config = dict(
    num_hidden_layers=15,
    num_key_value_heads=3,
    head_dim=64,
    vocab_size=32000,
    norm_place='pre',
    positions='learned',
    tie_word_embeddings=True,
    init='normal',
    learning_rate=0.00212,
    weight_decay=0.13,
    lr_head=0.00455,
    warmup_steps=200,
    schedule='wsd',
    decay_shape='linear',
    train_tokens=427600000,
)
MLP neurons of a small language model. Each row is named by its layer, matrix (up: input weights) and neuron, and shows model dimensions 112-367. Each number is 500 + 50 x the weight over its row's rms, rounded and kept within 0 to 999. Numbers have three digits each.
After each neuron's rows, "fires on" lists the tokens most often at its 100 highest values on Wikipedia text that the model never trained on.

L6.up387:610584481484529465423494522472509489523423520416485535501643506409564514523453555500555525551549420524574499516501484472507494546498481430464427563500432511536441542531508473451538437499515476455410450519490518504554465496458498545498524494487486517495578447383526561503509564435476507457552502456596535543530533503381556449489434584491477459479532509511492507600533451497548431555570495475612475599498592489398486559478529490574476490535593545452563554478519384480508514472475565486579530407499530530502489435447470470429507545361525478522458487504557606509504429557550466538492554603492463416544426452445541450423410503459496576563470499470516502576497398549503512567523551490535430497438498485581534517573506422499451491430504524524436483558463540461634563470533492
fires on: " of", " with", "S", " by", " Mr"

L6.up1578:428506554510527485429466548540584421456509555473572547499497466491501475560470496525472466471481449558511453549512461521445592506475582471535530552512497518561468566609465588591482487505456572528463398540481464543528479429518435440422412487407494516598602575475321416448439443496416512533434545557516540489436522503611426459511523520493468464435530475511461457489557440511594519581491443549502529497404582506462531522471498495353517552528500582473475405487504550508509459501456411461446527583497470526498566563483548563478498579471565537498488546538486602551515457493568585458465541432505507439380538476519501473576516494517463492479463536414394510347453555517522477517523488531480470441520510487532489532503473532527459457463455507514520543565520442443528474631556522
fires on: " of", " his", " to", " years", " time", "a"

L6.up672:536504505518511517579453483528415525554523532509508342510512433491437534519493547588492489432510489473566465464488576538516515506494435458489409513484506541445503440578431509516521452546426505575402444500461541453538411518540528536578514610481486552524439497474400546467523614467544487506381412464582529533463487524491470512436481453447489473408557450437430601450565520480605485492497472495509437468453621624534556439548533508540521477461534570482564541463525517475540653560436521512489534569524466456505466450451555464462435460473534487610506460544427475447572418485580460509519537499423480516498446475436486529535464537491391489561431511505516602434595443487517469464545446492540447581431460493552449427399455521485475454459575530521544449478508527577538545515572499
fires on: "\n", ";", " was"

L11.up1731:436543502585496493562494553463483410564420529513420603525553508558416548531495518506499451593451493482496486543543529577516477551540491502583497517494551464567461436392475547520564533446469484476530402527571592452525542428487567481517535460490542535505465401446414575517586527534518464509549531501409473460549460436568432515515514527510529476547472452691596564487408419565526482495424615478599414556412530514453447495505459478525464555562539490494455560564471485541441484526548445476470547557488514496550567528552576534591503416490590502489494510539597531515482474442612538517565457391448424431482465493525536547478418527593466539386415527519597492531497544399525408445429437540544499535546479400465486489518503433496575500482554527537519484495441459499463429554502587
fires on: " |", "|", "\n", ",", " –", " were"

L4.up1764:533506442443602552466510510478542631535431420529528372476536475577508556614545464527456475502515434591397537527547537572479547555474459484469475487528504455437471519454558387523462501524505653494458566567436480568464506419592471596487444485582453488496514491577420520511508481526462467460576574466451545511531452531482567506519521541498574467454570432518529429461492512484531492561447491460630492532465443519497504498565461422473517563543438605473466527495549461493610520531469509432465543461450498416501587446600492465504485527560515424412507550469442562505537562461524508427488600433547530528532470588581442502546538490547497508525481437558480624460518438493458549545453523581409504490544436507508427458546491456456441416538496461488535446502458417522517514536515520
fires on: " of", ":", " for", " to"

L4.up579:495540512595547540587607605578517438588523457473442462494477502472555416519455533472469560520440557499438424363530508565484576473446503489566431532557508475524495448545492456545455494547470515565512465519467434451449454444582485479480548413519678444580564526442518315525512614409497529432445531511435500487481510520415466517435567469531445559462562472463479426398541559503406553495527521440542497503488551552456475472414484527548541520558485574500426392544523440475509535431510458537486441540528507529530542489491462439476518541543420469555485520583500500522505431556484464540538492491493474448487479535461448513540529417462508522488565580516497587509554450528499474519505507497493513514414475482449518495505513487502472485497489503507456453516568505477413555499590488
fires on: " to", " of", " century", "==", " years", " into"

L11.up116:423444437451420448598606488544534570581416537448520506509482541452468408507568612500472469523496497515483628459535513507556568509465511472481575509522546494492491515540442513463461488541525539360590617418515515440438530513475511484584483458512524465467496504505526615525480526536386534431589578462504576518568558560532465525487461459615569532437532514522475460585538542400459557529426515474528514500474539416544445470479472527485487474545470447515533518442535446461456531511507551551398548499451505508474372372519568429491570519529483454452461474403553456554480472522546483408581457460402518484520505515482461473422495511482456449556491501490528516456419532503568485458536375561502465477486485621479493477453504451503502410508543483577494458479405471505542488415437462
fires on: " \"", "-", "\n", " (", " of"

L4.up303:483442578498556573552471516538479491541589571458628478483545500480551424581478490561424506544466514439476424452548493466457487452455400522527452488415580581561584565534453510490480479500610516628562446393388528471500481477496570534514482609467502556595467462565496439547430498584477569559496486480471496417538483509499544506563561536430469561481438434553454480392440506444549441496485490397630477487513572481445546554513521512478526482450566525401461545576468499491404570443461526571447443508530566450434418477539498516471550466522403446579581492467557525500548378449435536510532441604505474472435457350528544515505409454491480417542447448499457584422535527499556582507455497480547512571543599495521476468483537478481512534534502508523465571483508548483565521517564462
fires on: ";", "ing", "ed", " of"

L4.up1360:405521564378492623471553512475510534515417430495462445471446461531683527453519473533471387467472508521576491533530543512444435556559520575566553549553509475540520518452468484527502465551586454455510518489503464546444573436452468454524552515480561456447531589522408508531559492431466557511544428428542503471421544447550472478554503426557579589446484540524514410549447423429597507511457473481567562607522559497557476514429533513448498499545479413499426537431491459448430465519549453454532457489454523546520527484504500457522431570472471489467576441488527495445445542509516528471541573520478565537579546507546492456475562518508567444487558509494567532499453668462566463472457496504540482524474527491482461547632500471503412535422559521428510587523459530514520479552471421
fires on: " to", "n"

L4.up899:530553446455479548466444506530455550517499532515525490472506488578388466555470499630442496501576529548600508515554553567522537580430455560513474435527536534564538503431458515411431411450502546495609525529496513524510473533464456442481470474507539495558464484492483502480432419508468557488622486483529419575479542468426474512600532500522478485530531473451425466500498494507514534488499523535619473505394417611421506547550545583499448482536491511400449562552478474456537502484448411473520519526482534469454496457501474480472460520423580498472374510576537557467514472515457564515476474442599464438483408496528553521413596593554592506610580489477464411482409478471516520445505457456540486559463472529631418500489511493414548568526394415488499391526480518464554437520551536
fires on: " of", " to", "st", ":", ",", ")"

L6.up992:450475538443488538554591496498454496533556438592479490572617534500506467516559467503427482461565469502524397500600595499523553542467587503499551485481508467500485457396548496539440541569554470556593449428528524517502501556486545509538563513443505633440488448511529495373535470434534519448495426434457554457494569513522530434508517442505517518473498430471515561502558529504469405515528443502537505456476543437476461488516520544467470604452542469544503509448591485569437521487556490498478526447452588486424435568490552505605558516518608609481570483509463496488546562522496486435492530506537515518444514504503503486609439462474450435553481450521565469554483517507491550457518561484542537504366542456468490604468389474457426488521579530501483480396495446521560421550629525
fires on: "'", "n", "uter", "t", "ic"

L4.up1811:427562435568527499465468572495478500509495536529475533468522475590529507536334524416450476456468535576480519502561542543607495500482581544517554485534510500495559505422494510464464469454575457445503467426487455527487545467518357541502469525530502467556497489506483461382488497583458503563451509489541609547502522468482530456512469523448455566586485479498544531436482452352492495399457552493435507487457515526498471553558439596534599507430508485524490441492601554490528538455561456459477520502521423498447470547621538543502586531446474483427518480560493458565528549484624523446482531460418464530481558458496542544502483516508426586467423463469534494441535557488518497461538464570557524534481496477532553506498547501479377524486472533459411424479382486573539498499528569
fires on: " (", "/", ";", " or", "The", ")"

L11.up819:393414471522496451415509478523577530438523555553554536465571415562494611593531494531482532527489549435473306627491468527485587499505529465451547525486585524418506467533563460466490545388522521531469533444503529538446469529519534521560465455511491432493458474576491434542461516476471486513523410566543474542528507443473525509477488543567495591495522467444563495472528566506500489527529483508468490590515428497500457492551556467399565426489577512452530528411568433450418564456511461560410468480523482543499486427514412473526521509492439514576523589490580421429554585495604408457498561517515524478499519442567490412439524470430511640547543499399480553528565511435464561511533589516492522386544492564563534514503465504390513498478562479537451489497520495485587489537522587
fires on: ",", " the", "\",", " 2002", " 2015"

L6.up1422:410479519441548523591556580436525425542442421464471538490471641506462442556570544481444452481494546478464408450552522507589517500482548511558496488476530527520539570439529585442568437512504490551499486483555461464495406494449416607565407466579501476434607521487395568394539477473430542506522430407462566477465510475563484477526471563463511548529390500496506550455584467489557523515511550505409484446458489495467469500419494599532485530571578516502485446397538553437530508463543477550571575493533520516515527503551590515545478592490518433540513494549430406481470587493570558482482529569521548434504532484462444474473438524538522529487496494534552548453486559463505430434507479519478516570409411523475549603507425567477556512528516470534475523461525499471542485539534513
fires on: "/", "n", "3"

L11.up230:499571438617399513441397457528523517527388479432507601465511504503388526565514479476424506534493482445487409530430524558536429397456613553528471429542462556445441496531532407480447432528562533553515470442446529496534522550574605511564495443576533456462528484407524466584525531526450448499574433548530483539516461516569428536478544497525546524485477460459514547450537563456455490472505529528487442430534488464453503427461384480550531473492403519492461505519516586511486598547610505495494423540525384483477457505439483508513422468403515537538479596490622476575508440505515478426531501505508408467436462470471514494485498538426517495470528487356468490395532449526476590535420495556477489531555539479627515530496565548497503506504474508539398562508541492454581478545412534
fires on: ",", ":", " as", " |", " the"

L4.up1049:511517538501504551427400498579497450436492399478527435480575529582463484475491598489538540428561445417562444543473478528487436549444569507487504437472471490543506455391420465531492513508502521628417424535569436420425456455398466479549471484512451502467376458529515432532588508562472482447541577468488557554477509554460561539508430536446522491500572393586493479441462474433531607474470575594528540446512456562503533469483450557440607438559525493497466559476460626447510497486573485524586532439488561511551504395518515621453442512529449510473533499431527475512512432503540583475512443485589513529541552481419533482585457438517483507539494498490515514506561470472577460458507517505523530514594521454487517436463617534497531465454556528454503507465476519574524592568529483
fires on: " as", " with", " of", " for", " only"

L4.up1612:503517529402529470439598436660479509564539430473447384505605432482532443523546455490446493475554515446481504466540554469525481652497567463589450449520600537532452518463531457474474464525534562530425456490519437502411515432501437553468471516309563507562501486495445451481518512438479532423515543558498462443364478540568547506525495520487454557553541515552615439475549495485546537525463567553446564533471579443499478535477506474539529403463545499465417492456576497563585527394506487512459424538488600459546576508547565515444454419523391497510550543593503542473428506539460517509442501452439518476542554558483500468448561472444464517508449596496439507522542454561577504504575445556507408607561528513498502527417499563535514501467497537575459468532578432507508493511509521
fires on: " to", " into", " line", " through", " could"

L4.up1395:583594512500522513437444620493456537536492458564441480513583506464508467569555532445546459406595532409521509528469571473443477530472615520406553477563484480550499487548492492499481582438494492565442458479462527471529474477506481589512545390460488476482574480408573490559433478489477553580602532490559511548552484479506487556435498594546525468461511487438471371548629533448524478591519510442526470554547518497461573448473482503536445498533470523490480380493461521478557453530564497521486452482450429476504507465477509554527511510448416560479434542481534525504556478496543444457511459454380416459473545459459478480489467499450481500370551503454530481526535437556550506462505547553580492539520468429542576607531501462550365521518531440466523439534493478474501460485489542
fires on: " \"", " with", " by", " something", " so"

L4.up528:520538456560519452467514535533532415554555530501555521504423465505447471506508477409527489436380475508505488491522463361434471412469566487467554435430494533532505507489471363541424496621497502596514447487503455499477520525528457626563537441445412499506487520679565486469500534518475521550538508526519486437459588536464585473477551486449506477452561572539571457345479466578550475508512496390579446494481592499503489502413474551462437530395488471450531507548449572485485494538441576458452491545552493513414424533542460474542520549530607463465578578483553465539417430459459537484512350507515541437442411527459476507503513500525505481482406485498500550528538580488498535587397385511444495450575551541500525532504467491502518492572457482575429516424516489405431596561542503
fires on: ".", " (", ",", " and", " "

L6.up913:458518496494503549499598443494511443456450474437470524458490526515440407544542514461580542473476577498477478472492526479542574379550538514619406500513464473499559515465554517469577505495490522505403515520453549607409557526497539537509519434451536441522571518514440454500413482385495536526507520467517483454540522515608493527566480566519461505435418389454469540550432470498469544366530531495420440484480595551506575439551513493420476503592571510522523490455469494573444536529427496467474500522459435527458473567438614534422480592433477433487540517572497428428482573554498530427379573563459549509595447511479484513437583535482512534465475634514463522407486558509509504543457530564556439509527525534440496533463439521537525518514475534510525453449499484451560460475512517
fires on: "t", "l", "k", "n", "m", "d"

L4.up1549:531530545450625541536450387569497431536423456509533552480459529584463584506452467571475528446419454529606505443558546582434528558496485501511513572422547526499489485585544534552519475477478481557522560524404480441563465453444536586553525484512480553556484511584470552474538538448431490477407471502433490641492502396486481460490507586493503512488476493467466491505516503487524478562528553537436465450522504537539567451584511454522552479512573396480411503530503517540506504441433567407503442474514592555458468432502488466456424499514433543581529492426481423559510423456531461480521486501468447389472412471483511481556499498588548485538498477458466518542569543486482608502429523553523523605403536531525465481445599496523587514536467459448361494523528400462506488498586528
fires on: ",", ":", ";", " |"

L4.up1436:469505520411478542475474520556554552490467466566478502455489476514518409485475429410429593525513539570537424481501408594521463534519506433587522502479469493568512403567521504617621461470490587478517443575557410497506549433452496452437506499410481519472505498568441563499504481456483448527478583510531581500570542576555511559519491603496504550558435452472555575412538511483594488541553509472435554469496396486471517414549512492517528484544542554487457435505429467429560441540562492515505525494503514514536597439561442510402439532549558522515468494505473467608485559418531508533554525563569535579494431481439559511566524513513453494407469518489560418594564458433436515458439446437551517476585540522508432466505622578476495454505537508503488571456513460484551524428515541
fires on: " as", " only", " most", " Summer", " Co"

L4.up1238:482488627434468589489521561559595553480457459511502455514438469464569483517539489468434473349447507487441395389500410429442443518442533486570488496530511438633512445440443512459541477570549471576502567504501464592421469457623506467681498426510534523499457606477436532402497520539493432494537448500527498544412500448548486504444517503553508486391518404544500540518600526526501528563471578519529480508510547549539450503537466339547543510595525503498476472535479477475535521494519458560539500534504508451500442506487460530502514560494500520509473503538534488459479574500458543492524511527536518488509509530553466444542524537481558571505482476502509473543531568519466506604520465504410494540520490507496492407494500460465462512472487456513530536496486374460473576505490517
fires on: " American", " worked", "ed", " US", " English", " for"

L11.up949:491530438510514467546435491556562447554416532517513520539452492478534511509449496433583505509540480538484415536529460491533467525572501560500445462522485602567494426477474459475567622567482421456449468503619420408521431559561475522589412513435520503595450530504447483502493541493577495517480461559456466465362469499540460494546512393479481479602468527582566498467540462492545483477427491481547525553515555418489461448524417572514477519519606432492525456518502505501490461561531566480465488532572471554452516519461567466463426461449513490473408485523496579514469506461446495450416471515462467423487344450540550514488526417585501478542464492579629465525358499522498424624506512600451529524582436538533471495525383480514457498441523520454420500448489577465538490528541427
fires on: " |", " and", ",", "(", " $"

L4.up954:512434475579543594435645469478427535579530490528557517451521473547486548469536605468422503526548426578435431614475455604477472540519488646416480487569590473561441511683554407480453543449520495569479434503504523564430526423522448379504374437464523527535523420500478485492458505450435481525531582456413424615480508336458479477553506546500411540477455516416583484483466498506519450458559482484567481548517471482562514444560528482498488492492482500534497452432478424541503518503407453478513502488519448598426517496468490596490489563542462488473492464445478471539499487521474518533469444533473523516559497531556487554451561545537556547501462396526488436473504438499569452457501530610512490547517476460547440510533573446498460626538545405493506447512524476528545510574525567
fires on: " to", " of", " for", " by"

L4.up1346:511471486516490393506507430406461480484490456409534483538598467532446462521432581472523495465486473528447536535366446550516468490474506563526500480514489462447469511561430428505441501561580461512542527485514512523500550427488531483485486434506491522544518542491564425529463437391552417480542561425460443485472515577505510462460414494587541437462512482564509503417540579431627427494510532501440498590471402585535591431460587485530473472477510411512502538556504554526426491503517531484525608525506501495523528503647466465508507547441478553509496535452463499489500507447485551395573408567500473491436508482502562496493488535502436567479412487470448466440589508491476628501433481481490510557557593465541495574441634528527442593527485514478489451553456491517479494445465556
fires on: " |", " on", ",", " SD", " in", " U"

L11.up184:385478484450472451461446537434486395534531526497424499546440538509482498501436408499531582510435515470468550520424448517511490493525566514486515518426498562533598535502627546410457427490528497496488522447478591456509539527497489575498491467368482455503505467509489464563504507440632395484562399493451492561476540537557569409490512468488550401452429628593505541455505560458504465443522522572460604418466464481532494501514527513587439509483373546482521505399492489502546514515545546522534472581556444490616475464550458452551374507563465420436480491487518501508500463551464521439493503473452509521554465563486516594523459561466569513531328440509508536555500483570428471469559506578495410472495455556498504478467389503576524523526549450536525457502534517459486440552475499
fires on: " (", "-", "/", "—", " |"

L6.up1431:468527559483533495524466556446566495482507560480540540488484413459478443525537583464430490398407510540513538546527514538438578508406465475622415443462542486568556492483541403560469446483468528526504523544552499498431446499502525523472496499511457462478486416534426563533554478433534495491528532472472436440537470457564513535524488493463568459473477507500504536515429438448487502430416500584436550345451518461451549503448518508478541648604419613464557574454533530477460536617562432553591422543511497484510501517547545504454507544445464544487521480420560448501464537498512438516472578473493628515524448559420461559543574472507460520510504622452470502549471468564536463565461477543532503518561498437542511419476493496496522463508477471494525511528462472549563436458482496
fires on: " and", " (", "/", " &", " for", ","

L6.up54:519508431512522484481545548485440430567557458621507492550465470475518477459528526455530464530457517485572444505478512506450495496509477633536513494512478504423513524418405478511464568519408503437440518472474498416477394542463429504487481503443588492539606564608503535543461527450486475445640443433491461567429469512512503495468595530554489571418522544509515460507461517425600544454505461451475569448512539482516532532553583511447539422478545460586555544430455487578513477546545516465411484507443549514518522468573481594428409486521476476538491547486522487534494384512488492426438489428558510466504459441550575456540609500517525504485483520516553558529493536504486370499475422498494520500553503545480442495546441460467527607438502520469513501478543574490498450513511484
fires on: " (", ",", "\"", "("

L11.up1078:461554528502435498439474479451468452543528571478477534468454466514441664555515520476538446567532486523527231505542537542420438421465540558588458375441460483559430597491643498462547567421485549440479466504421568489561446466481503493529484555475472538543490576507547561472528505511462518511507477445559465478417551507522412501407492502558514551487487489530539525470541539473493475589463481463525499505533520513545479524454501427644588471528489508419540431457568482421505521472503470515405603481537469482477544437490496477487405560493565614526528508418398475475459446419569519501551501594544512473448516489598519467605448545446504484595425512506477568432572517607458547508465505501478514487541504484587544498488507463448542541481577497516459466429491447382547500536551509
fires on: " the", " and", " to", " |", " of"

L11.up1749:444556549404449536416451462567438452526416526469459402483536520485451491473398605514504534583556370507459448385457455474532466474539543503565454510481623552455608529557499446460449439522461463505614466472582492487492457434468578566409455563547560524500420420503569495512580507490493533595484536456488546587472456585475493505512439469489553482535521543586418461416588584504460546481428479537494558573497498490467558527463596484474488556580548482489582440500419440537473546468473488352483520406538553428503553453456513449541451471498481557525563455490436472514534474532508478479490576531471565482555506496556468564469519507499555545469473459478494544511541606469516517524436507564575537526457479502540576499472575521505469486458457507483446517471428487513505468547529518
fires on: " |", ",", ";", " a"

L4.up1736:434493484486523460507593507500510503574564556466483523452502536575539483463553437460485533483513469607439501438532492420576525517495512383523516465533518578530483505430520450436426557478419446450450487518528567438542450496470461609517505509418438599510534430478487522519484511438474533522531557486436508499565555467579521486556409574482500455574548465585459454465532389480458509511462498543579531567520573477548498497474422485487531504522355518486503515520496533424428592554462498481490513492574471476521479459447518632485556542538489513424583553487434554457554561441604526462468573516361462468464523543491426527415427482626552489455519526590455512465459509433519454525489528448444523518518474422468597514494489493440481425489524499416460511600493500458541351466553537
fires on: " and", " as", " of", " was", ",", " to"

L11.up1192:487408445508504520547462528489444529548425514491529459532551528462542515600488427547501509495517536497544553504533528561416528530465507532481490469422546449489599489510543494556443477564508629556473450521548550456502508455512537523437516534518472477470483484522491519462568479509506454474581390458512512422525546537441520383530473616555460465461494521570486395490468563527479476369424493469397556506397472474429553516414540483563486571430575464587476471519478546490430550509508471411545500457404493498519427443472534456414583410597623484430517463481521551562583474617396579515513473578514482480411528565427467487519481485471489540528539563456594524409521467503525404522507489572447352449550647551537480539525504565499559500464496456462459551428494552422608484469466495
fires on: " ", "-", " ("

L11.up1320:507539511474468574575503475479546487501466461446464503586512479521427523497430526555413565595485636474478591481446483505431632471467478528469480542543524494448505518541529469458490504461483595500480444520593495451539490523541453563433569494447489435547484430601490492428626528501551471574551412499531537528459513575538491447502534491551504464528421520456513496546503580356470507567474518520406511379443505446499548453487516511560426506518432457542545477445465595422522439555551505608500522503460432553475501467489590474505439507544533457434429579439521524565463519440538559507563443474474545493485540495509458521538557546540374525495559508546471504516401490480595501457577494447448486499593575613493456463545472575513502520582448449602487553548433540529525500420549500
fires on: " 2", " re", " Re", " (", "-", "/"

L11.up1862:469536526492494389514521501526593502436529496455503477486509428531444421447441486538447500496496497434556560465416622494519427460481493464451479512518469571485516416513490524407439538553489493543511523455561553434496492442550565593457516487505461425540618552532559434522470452573543523500559482451531681506490494530459521511505576468476546613518450400359420499511549579464456496489452521447494531484549576525528543523489523517492356443551446482500526458495438514494457399541615421466515520475531483605453475505603485462542473466480530465532500492500560583482629520577479615463404405563582585509472492546456569455512502488502458516467480602473523496505518513519508522419502442471458580478536431559620509505500480551474495430381520445576469533519545451561517508488472556
fires on: " (", " \"", "-", " 1"

L11.up1057:545506551346525482481474398533597539534583494526532613436542577547468642647486553441569535556548495479520206449580461499552547464439504447462510452515459466504459500491509497502470412451447528434501457504435524539555495474430603391452499511545472491469511437500465531514511532451360556516473453485427410470510565468457454469426450521521585554532549458446549577493512545489456470580454478531561499557563457484528514502530431515471560400501469602457473418461589520488509568565511424520485492462593508467513511492569467549546481579485514521478505569504557539501514511419519568459454586465481488484452511494459494528591469510513457558538515519579542543506512497474562514512480547543504471607571487485638525434577437515457574545492514470537471584475534473567524497514538423
fires on: " |", " of", ":", " the", " is", " and"

L4.up1622:518509559511459557581463546519446421534462486495453541505538448490535496473557576526565572529547472530447477510520355545628470561458491549536549513497505430479500542539451481497473451516522468448457408486501481559419419495491403472469469536575499535614485456489421532498520533491455437554473534509509418527435503533386583468505490554376463540480465528603520576528534559487474411479492423513560488516489457483438598562491544506431527500505505452553461374496550588487501585560429488540571518497487443534511522496518427550495415524521526554475505530453523502478457495511482551489507443567460608471540503503356458473488519499416450445524487455467499568524558554568518496455533416558492531523393499479487572514580558416453535546521523587559510459522429581602558577525543497
fires on: " of", " on", "vi"

L4.up1836:400612508486581471612481475535509591594446440585556501570504505460502510466463464522517450441531484529487475463459472507470533502564557454546463480541502542537551469433459474469459428431593526526500570473462414397552412507418482461464514513544444494482603458562412623529417600558542516495424461489522435456505521487456494474452552482522496518485440454499392402594546486455507611485441482586526503541506480501464531543482384503442466488559510591428478489517548508515461503576486506529429446494516429363460432445443438489601445467497482467503536547495498489477543407516516544611417459569506506513534539479476518502535548539568492525546515553469424478483444522547484475445471474502572431608466560458560506506560458557494465514471486484572471496483511486456513499361541571
fires on: "-", ":", "–19", " to", "aged"

L11.up83:437573498582490485533509394536503486476512449551524473490540521449554550448621506431472460572482532498498416492545571439561509511515446439531533484475546439655486446590595549556477480527431490485447527468428565585504469439495555483500496406523515455470499519497406592493523574425387394461510509433488419514516465466434483492483517465462525470428617516418626390439403542553487498566590491526595514527548410421512524498492529516500539568549443460536464511485515526535504541412477457472463490569511468447468544504524476434525464495522554523493381522505458477490524485428441475555443540504488552512547624505510546427488498475484552448553457486461525527505500501448559428530507467502528421446592499485502571469471533499429516421500540518545471529487408484439530431591490551
fires on: " on", " of", " under", " and", " determine", ","

L4.up1264:418499467461497508566571457479617547593399482485435505464486464551535491498438400487383460430465404520472505433449526487519519475508519513573508455519473538537524533509472486522451540476578483509474598567500464507569533544503536531552478466417495446438484450508428520549455446492437474555545496523506547480467436498520467477640483504508521487537532464410543445486532491410555551473512568537478613581425582512517521526445527487477547535498491468504500510441495557504506482555521476427506477514534503532526443451452516502508466652531508576475517625505481569498450581498515517451535473464558483611537521515506514546468570492532501486548434516482420515411531451462546537503512560566551503536492408490514504501539484531523449482569458500420539476449518494418531413563502415
fires on: " to", " as"

L11.up1138:451514561488487541613455515540473482407437531522500445458532531495529380457586496419517542559494510427545444473543470447479377527529403487555514496486565501469465401608434516481484500474482537529427553522555530501459432485477476423474494536534466449426552510550489496590548497501474377506559551474390484539393496554529607535482338495391448537498573471508568585534556466440500505514521469482523475572478521534473529548540497480499522561422415426544539400551513592413460555517521590524499477532466484427559457615534548541584513528537554405514506536494501525512457523467444434457538511470502531525541490457505542475539475483580536486532557521458479504364531557422495473517565506590445518585511506574574466488511598475527517448522504464627442440535547475371540508527478569
fires on: " on", " the", " On"

L11.up420:495477509450482551517542505508387468473458521493540462537504482450451518490455553539504515551428445456430553517482539577514462512496579445447485564511587435594552494544587442498468581597487541388510481482532472539462565546476552522510456467442538492479486450540489413503568552631557411470472574444569566512517469517489471503489527527518586515410475504480504649480525494461496527612506462439494601435495477531492544431399528535358539556483541526494563465443421544450552469468607458433448502474549482506398433471445567393523550594513494479420543455487467469516507544351464479555488557495492461550537518485573471463523473491482506458480459422428523482448516510430455508448464482505510590412500488536552467601477577520483486500563419504459524501481481558495515533456494502
fires on: " |", ";"

L4.up972:456443500499504497573559491534575482499565493497532490452614468473538478473517459484492464504378480482521490457517506559466495513532514484533629606504545440494498529567517467537425483514522471504452518433482509507467495500444464516506424495552440468483460478503497498561529472515410529421496546508497475605526473581487519609369529602484501548433437476459443597488545434492442605432478490484442462455506467512517370448461571386490503529524444494566491575448529520527596499420578550540497528533514407546490520452549515571516517538476604577472457570494427570515529548420429558446527512536462511506460500491556449459482390537496506405591535522441545608531525558558490490529547469462437438489491595468473489438523577551445472599438508393556450478448520426453631546431453526
fires on: " on", " On", " –"

L6.up1125:518532595487562587481519455499478417542412506453436451529485473515499475575566511504457471535459497409451348579560581540506549578494557435487552535543518573462543556531552555471438488518464491579388471553563554462410549429575494505450489528486393557508506584471481454484450493534465451506459489532532485508490513440509493522515486513431486526583456531527473543526480571544460416621532432442482509507524513560532506612503625458601400490479530428496524502452449400500476545542518433498459478514443564534540502429412443587557485482541515470574498500459480428541412468527529465558508480524426422460470423560583504469521533557588587540547516458559489560429366508564564480455542474491510470540486456506453532497495476517515570503504478430516432417462460503402415539545484561
fires on: "s", "D", "d", "t", "n"

L4.up927:528496354486507558471545413484475611500589498493508526519547467482472480507539504533482420521564508500503544525516495540476478445579478509500437461459493569553611510454611464486536518578461511494509476515466511434460501450459531575481458500461562376444530494560530500506503503482499561494457547501523610465553528425466494537514536522499558536511449532370491428533417398495548491451570486430529531475485506608437547452525451412452430498503446480511412536565471496493463549616444386535436637515551378432417528515501573453588545440503536434485452515521375481532450464528500553420435504543496548464575545441567517532488522538556512455551546504495508431541485541480424510457540594636585553514530553575531404499559601529500401542513520434442474470516500485433526492490501481
fires on: " of", " to", " for", " help", "ing"

L4.up1263:519518526451424476532491553486491548472576485391545593479543505484530452522435585450470535545445586468423412442513547358498523528452465422508474579561523542468546438491476495523532439497444499467534483446519495418503526416472488469504452585515488508446477466554605512482578501524462498550554560564497505426467512425468553528538485526525518504482495473470535537500487503544478531529472416505535533539545549611600502495495487357488462529424484557514471593460455557477560500467552564421500496395594417482534554531513616500433525491488645476514489569564453586414537498532420571561566517443515493530442502499574524493529442508505550481554482434497476568458578474443451468471486576509471404476462580449514463435572532443499412486483532403481501460520488486488505513504465441
fires on: " |", " on", " from", ";"

L11.up3:423495570555582481449506564500460544551425467522449447551468593527539470503480584470524459452530548485555423467437586463455457525498535460480493564483599498588459441476476609401408520474481524572516447514482609444482553512528487514471473392610447517472509475481508479494548545606497508463481489439540499536519553502557496543478477503530539491543384535442520487368440606408481539523517567533481587487520451509599465472435472488432519459450479469462441522460468458337498543567409435518473559496495551534509531470423419487527485489409420503479470535619537512413530460606499551482529577490557441571506448524506544487511504500538630473467447494539462516421428539545484472411495477531477544579504440526494599521517407543528439498476559461590553431593518597546477487512488500
fires on: "T", "t", "ist", "d", "1", "s"